Part of a small language model's weights.
Size: 8 layers, width 256, 8 heads of 64, MLP 1024 GELU, vocabulary 2048, 9.47M parameters.
Architecture: LayerNorm before each block, rotary positions, biases, untied embeddings, attention and MLP in parallel.
Training: 167M tokens, 10187 steps.
MLP neurons of a small language model. Each row is named by its layer, matrix (up: input weights) and neuron, and shows model dimensions 160-223. Each number is 50 + 10 x the weight over its row's rms, rounded and kept within 0 to 99.
A block is one neuron, or neurons of one layer that tend to fire together. After each block is what it responds to, as a language model described it from the Wikipedia text at the highest values.

L4.up19:60 57 44 52 60 61 46 61 18 62 56 57 47 39 40 43 32 54 50 56 48 36 53 43 64 48 40 50 49 63 60 43 62 55 47 48 53 63 50 63 39 42 57 64 54 50 45 66 48 47 44 49 40 45 66 63 55 45 20 49 57 57 28 60
L4.up264:50 63 65 48 45 48 54 57 63 61 70 31 37 61 51 63 48 48 53 48 47 68 50 43 48 49 50 54 34 63 51 54 50 48 42 58 39 38 54 55 56 42 52 63 55 55 39 50 51 60 35 53 60 48 43 46 60 50 46 55 47 40 26 66
L4.up708:44 52 58 64 53 57 52 40 56 55 37 05 62 43 45 51 65 39 51 50 49 49 47 67 40 31 38 51 48 51 55 57 57 46 55 49 60 36 52 62 52 54 45 30 51 54 46 55 52 54 44 40 57 52 41 54 56 68 39 50 57 51 56 71
L4.up759:55 41 50 54 46 61 60 34 45 51 54 38 61 53 52 54 59 40 39 37 53 72 75 39 43 55 60 50 56 46 65 48 67 55 50 27 52 50 41 48 60 58 46 52 65 53 49 47 31 59 36 31 34 47 42 53 45 50 56 49 40 43 48 57
L4.up773:53 37 55 51 56 58 58 44 56 52 68 40 58 36 49 50 44 52 33 43 52 57 59 42 39 47 40 70 43 40 47 39 46 30 43 58 56 45 43 54 41 60 55 63 47 50 46 51 60 37 46 44 38 39 45 47 66 49 57 52 54 49 46 52
L4.up790:63 48 48 44 49 46 61 56 51 54 49 63 38 46 33 42 48 42 70 23 54 59 56 58 38 52 47 54 62 41 53 54 55 33 54 42 39 41 33 44 54 51 62 70 37 48 53 52 32 76 44 57 48 43 42 45 44 35 59 41 58 54 64 63
L4.up888:40 58 55 47 54 49 46 33 52 44 40 51 64 52 45 52 49 19 23 55 51 52 59 42 54 54 58 54 66 63 48 58 42 36 35 18 46 59 47 47 49 47 35 65 46 50 63 30 51 48 52 46 69 52 55 62 58 55 54 63 47 47 45 65
L4.up989:61 31 57 46 51 67 43 52 61 49 24 38 59 58 52 72 45 39 50 32 52 40 47 41 58 41 39 55 47 50 36 51 54 50 56 43 67 50 44 66 50 65 40 45 38 45 54 65 47 62 55 51 53 57 55 57 42 57 69 33 40 64 49 65
Description: Mid-word fragments after prefixes

L3.up22:42 39 47 31 69 62 52 33 51 59 50 45 62 54 65 40 48 44 16 64 47 41 65 55 30 50 48 61 54 25 43 59 45 47 42 45 44 43 39 70 33 57 39 47 50 60 55 46 52 61 56 53 42 49 56 47 57 65 29 37 43 52 41 58
L3.up24:55 68 43 35 71 42 45 39 42 39 61 59 71 62 59 57 69 49 53 47 36 45 41 48 44 54 57 37 51 45 55 50 61 57 55 50 54 58 39 65 49 56 41 56 46 38 40 64 60 36 36 56 51 49 35 68 43 47 50 73 50 52 45 43
L3.up62:41 57 45 38 45 50 48 46 58 37 34 38 52 67 36 40 47 69 56 59 37 49 65 50 56 40 43 52 45 52 59 45 43 64 56 17 51 62 52 50 41 29 54 46 45 40 50 37 35 45 52 39 45 41 50 57 32 49 62 38 53 47 38 58
L3.up76:54 43 50 42 29 45 57 71 61 38 40 48 51 37 58 49 47 59 50 44 56 61 78 38 52 37 35 60 64 40 38 44 55 52 55 59 61 73 44 65 35 36 58 36 56 48 49 53 45 47 48 61 62 37 39 46 43 52 51 58 33 48 47 59
L3.up173:43 58 54 44 64 42 42 50 47 49 44 54 71 49 59 56 60 42 44 54 39 48 43 66 44 18 49 49 55 28 51 53 44 57 50 56 51 54 49 68 41 53 60 48 47 48 46 44 61 42 36 39 53 44 61 64 48 54 49 50 52 73 46 47
L3.up304:65 52 46 39 41 54 41 57 47 64 59 66 42 75 28 65 66 50 39 55 52 49 36 60 51 54 51 57 34 48 49 65 49 65 54 50 46 38 46 48 55 32 56 56 44 60 39 67 50 63 57 56 59 48 38 58 53 53 33 35 52 58 56 55
L3.up646:64 63 49 60 52 58 47 57 41 56 41 47 62 56 41 50 46 49 37 61 33 58 55 43 59 43 52 48 57 54 53 54 49 39 56 38 21 57 36 39 51 53 60 56 54 43 37 77 55 63 46 51 62 59 61 37 68 31 59 55 51 35 37 53
L3.up1009:68 45 60 65 59 32 54 35 29 39 48 59 62 40 56 66 42 57 45 45 52 46 37 60 41 38 42 34 43 36 46 49 38 54 62 27 44 33 59 52 36 79 54 60 58 59 54 38 67 45 57 57 51 52 52 65 63 42 50 49 52 43 46 40
Description: Early word-piece fragments

L5.up387:58 53 58 39 44 45 60 60 44 46 59 43 40 51 59 57 57 54 47 52 57 51 51 57 40 68 64 57 45 37 57 53 73 55 52 67 33 61 54 62 57 50 62 50 52 46 44 49 46 51 57 48 61 55 42 62 36 42 54 51 39 44 46 74
Description: Phrase-ending punctuation

L4.up84:55 42 41 60 62 48 68 41 52 54 59 51 53 48 32 63 61 49 46 49 49 39 38 46 58 31 33 51 54 49 43 50 72 56 60 46 59 56 45 49 47 47 56 58 56 53 60 45 58 41 53 59 51 59 63 47 49 55 31 30 56 64 62 31
L4.up275:33 39 70 54 50 41 67 69 30 64 51 46 59 63 38 43 46 40 62 59 48 49 43 41 70 46 56 54 53 54 46 39 46 72 45 46 61 62 45 45 53 44 52 85 53 38 66 65 40 40 49 58 19 68 45 27 62 50 47 53 55 59 56 51
L4.up409:55 40 42 51 36 50 44 63 28 39 47 48 50 59 62 65 48 58 48 46 42 49 51 51 69 32 40 39 53 52 32 73 49 57 55 52 60 40 43 56 52 27 55 42 61 60 59 57 59 43 62 44 43 44 49 49 48 72 39 56 44 57 67 45
L4.up453:25 68 40 40 73 71 64 49 44 56 56 34 57 63 35 59 49 46 43 45 38 60 55 48 49 29 57 68 53 61 43 41 72 55 51 45 68 48 51 44 38 50 49 50 54 30 59 45 57 50 44 59 63 47 60 35 65 48 43 36 35 60 61 46
L4.up470:43 59 48 59 42 62 61 55 36 54 57 34 49 68 45 54 52 57 55 51 33 67 46 52 34 33 49 63 48 56 55 61 50 61 63 49 49 35 42 65 45 37 51 55 62 54 39 56 55 43 62 59 38 69 50 41 59 32 57 57 39 53 39 27
L4.up605:50 45 46 60 83 67 52 45 21 46 66 44 47 50 49 76 41 51 55 55 49 35 39 57 51 48 49 51 75 53 50 50 58 41 57 44 50 54 51 58 45 57 38 67 43 40 44 40 64 30 45 49 55 60 64 46 50 34 49 41 44 62 53 33
L4.up822:49 46 41 47 63 44 35 58 39 45 55 51 62 56 60 61 43 42 52 58 43 42 61 59 73 38 42 54 59 48 48 63 44 64 60 54 50 53 45 49 53 52 25 51 59 67 46 52 53 33 55 60 31 43 47 51 61 45 32 54 53 58 55 42
L4.up1005:53 39 60 61 61 44 53 57 38 34 43 35 32 44 45 47 49 35 53 60 48 50 55 56 39 42 51 48 67 68 50 45 58 48 68 60 40 49 57 47 63 35 56 39 44 48 62 45 53 49 46 67 44 53 38 39 54 46 43 51 51 37 55 45
Description: Sentence-opening word pieces

L5.up157:53 45 30 51 63 61 57 43 55 59 38 35 53 55 56 64 41 39 53 46 41 62 60 44 38 48 47 44 50 71 60 49 54 49 55 33 62 50 32 36 55 52 25 72 57 55 40 54 43 51 40 45 69 45 35 61 50 50 61 34 48 54 44 39
Description: Mid-word fragment continuations

L3.up120:56 38 53 48 70 43 50 41 49 48 72 46 51 51 69 63 57 47 52 47 55 52 33 31 44 57 51 47 42 42 38 54 56 40 40 53 56 56 57 60 56 66 47 57 55 28 50 45 58 71 47 46 38 55 49 48 54 59 47 49 46 28 47 40
L3.up232:54 39 46 46 68 33 46 43 49 38 52 43 49 54 56 52 48 49 57 45 32 32 72 50 44 45 67 43 38 53 46 51 50 54 46 52 53 24 61 48 69 55 43 55 53 35 46 38 51 57 56 38 34 49 48 58 46 62 43 39 48 40 61 40
L3.up325:59 34 46 34 49 50 48 45 30 58 35 46 62 37 53 54 37 53 43 71 43 38 56 60 67 54 49 40 47 44 56 49 54 54 67 59 44 51 60 60 31 49 58 71 43 45 71 78 43 50 59 69 34 23 41 28 49 48 57 63 41 52 54 54
L3.up484:55 37 55 39 60 43 53 34 44 37 53 33 45 45 63 52 48 58 51 49 45 50 64 55 56 46 45 46 46 39 33 58 56 42 54 58 16 41 57 57 47 58 43 47 32 42 34 40 60 53 48 30 37 36 53 59 26 56 46 43 32 59 52 45
L3.up661:46 62 58 52 43 27 48 33 31 31 38 57 50 58 66 57 66 62 45 59 55 47 50 51 48 43 33 49 45 43 53 43 55 34 41 38 46 42 42 27 54 62 43 30 66 53 34 38 42 60 40 39 46 52 57 44 44 58 32 39 55 48 58 61
L3.up832:57 63 53 40 31 45 52 49 55 51 46 51 40 49 54 45 54 39 60 47 48 40 39 50 66 50 61 59 38 39 82 73 47 50 63 53 52 38 63 53 62 49 39 52 56 56 44 52 50 59 43 45 49 43 60 50 49 63 42 55 45 58 53 37
L3.up916:66 57 42 61 47 29 65 37 44 43 38 37 50 21 47 43 42 54 47 60 49 46 53 51 62 56 50 67 67 21 56 48 46 50 57 44 42 54 48 51 64 50 49 45 48 37 52 55 44 59 45 43 45 53 66 57 38 70 63 53 53 49 43 44
L3.up956:43 53 46 55 51 36 46 44 70 33 60 50 28 64 56 41 51 50 61 55 36 56 73 46 41 37 44 57 47 44 53 78 50 55 37 52 55 36 59 47 37 54 49 71 67 56 55 32 23 51 64 43 43 42 55 44 28 53 60 39 36 45 59 41
Description: Sentence-opening function words

L3.up388:61 48 36 55 52 37 50 55 54 49 64 42 42 22 45 52 59 49 38 37 44 39 37 66 48 65 49 49 51 38 45 48 65 36 46 51 56 63 45 42 35 61 48 60 41 38 46 55 47 53 55 50 45 62 52 45 34 32 47 42 42 50 49 56
L3.up601:57 63 48 49 50 48 44 42 57 40 40 39 33 29 55 34 52 52 35 43 61 40 42 70 46 62 45 51 57 37 36 41 51 41 45 62 37 58 44 46 42 55 61 49 50 66 71 42 40 64 49 49 71 34 43 38 53 34 46 37 39 61 47 61
L3.up621:64 54 56 53 52 33 48 49 67 47 56 42 47 45 56 48 41 56 47 54 39 54 60 51 38 54 51 60 42 25 54 38 55 16 48 59 39 41 45 46 61 59 58 54 57 40 61 52 48 54 49 49 79 27 56 44 29 29 57 40 52 54 50 45
L3.up655:50 41 39 44 57 38 52 50 40 39 58 59 57 46 49 32 53 56 57 51 50 42 50 65 54 55 32 49 60 45 52 57 60 61 58 69 46 52 57 48 57 51 45 38 32 61 65 50 58 61 47 66 54 52 35 43 50 41 46 41 56 51 59 51
L3.up704:45 28 49 56 32 26 51 40 38 26 64 41 60 35 56 44 51 56 60 30 47 45 48 55 43 66 52 41 59 45 53 42 59 49 38 55 64 61 59 52 37 43 57 49 30 50 39 41 38 42 53 61 50 49 43 40 41 55 44 44 63 62 52 61
L3.up737:54 52 48 42 54 51 45 64 64 53 55 29 40 25 66 37 34 57 52 65 41 61 51 36 40 53 51 55 51 47 44 66 47 56 50 48 36 56 65 56 45 62 51 51 41 49 58 35 60 37 45 38 62 34 52 37 36 42 56 41 25 52 45 36
L3.up741:54 62 47 47 48 30 48 46 51 29 47 45 21 38 59 24 42 49 44 36 50 42 54 64 48 61 54 60 60 39 46 38 45 30 49 57 41 57 54 49 39 49 63 52 61 55 52 42 45 56 56 45 57 45 52 40 47 35 43 36 35 54 51 58
L3.up973:50 55 63 46 39 34 38 63 58 37 49 45 55 27 48 42 49 42 35 38 44 40 40 55 53 69 46 49 62 49 55 61 51 39 52 53 55 43 49 49 48 49 49 56 42 41 43 51 38 61 45 51 49 27 43 53 52 40 47 39 34 61 51 55
Description: Paragraph and row boundaries

L5.up867:45 38 51 61 77 60 50 42 54 45 65 39 62 35 47 54 57 46 49 50 40 59 39 61 58 36 41 41 51 60 41 61 61 61 53 40 46 45 35 67 53 50 19 58 45 54 34 49 49 45 52 55 31 66 53 43 65 48 55 32 40 34 53 43
Description: Sentence-opening word pieces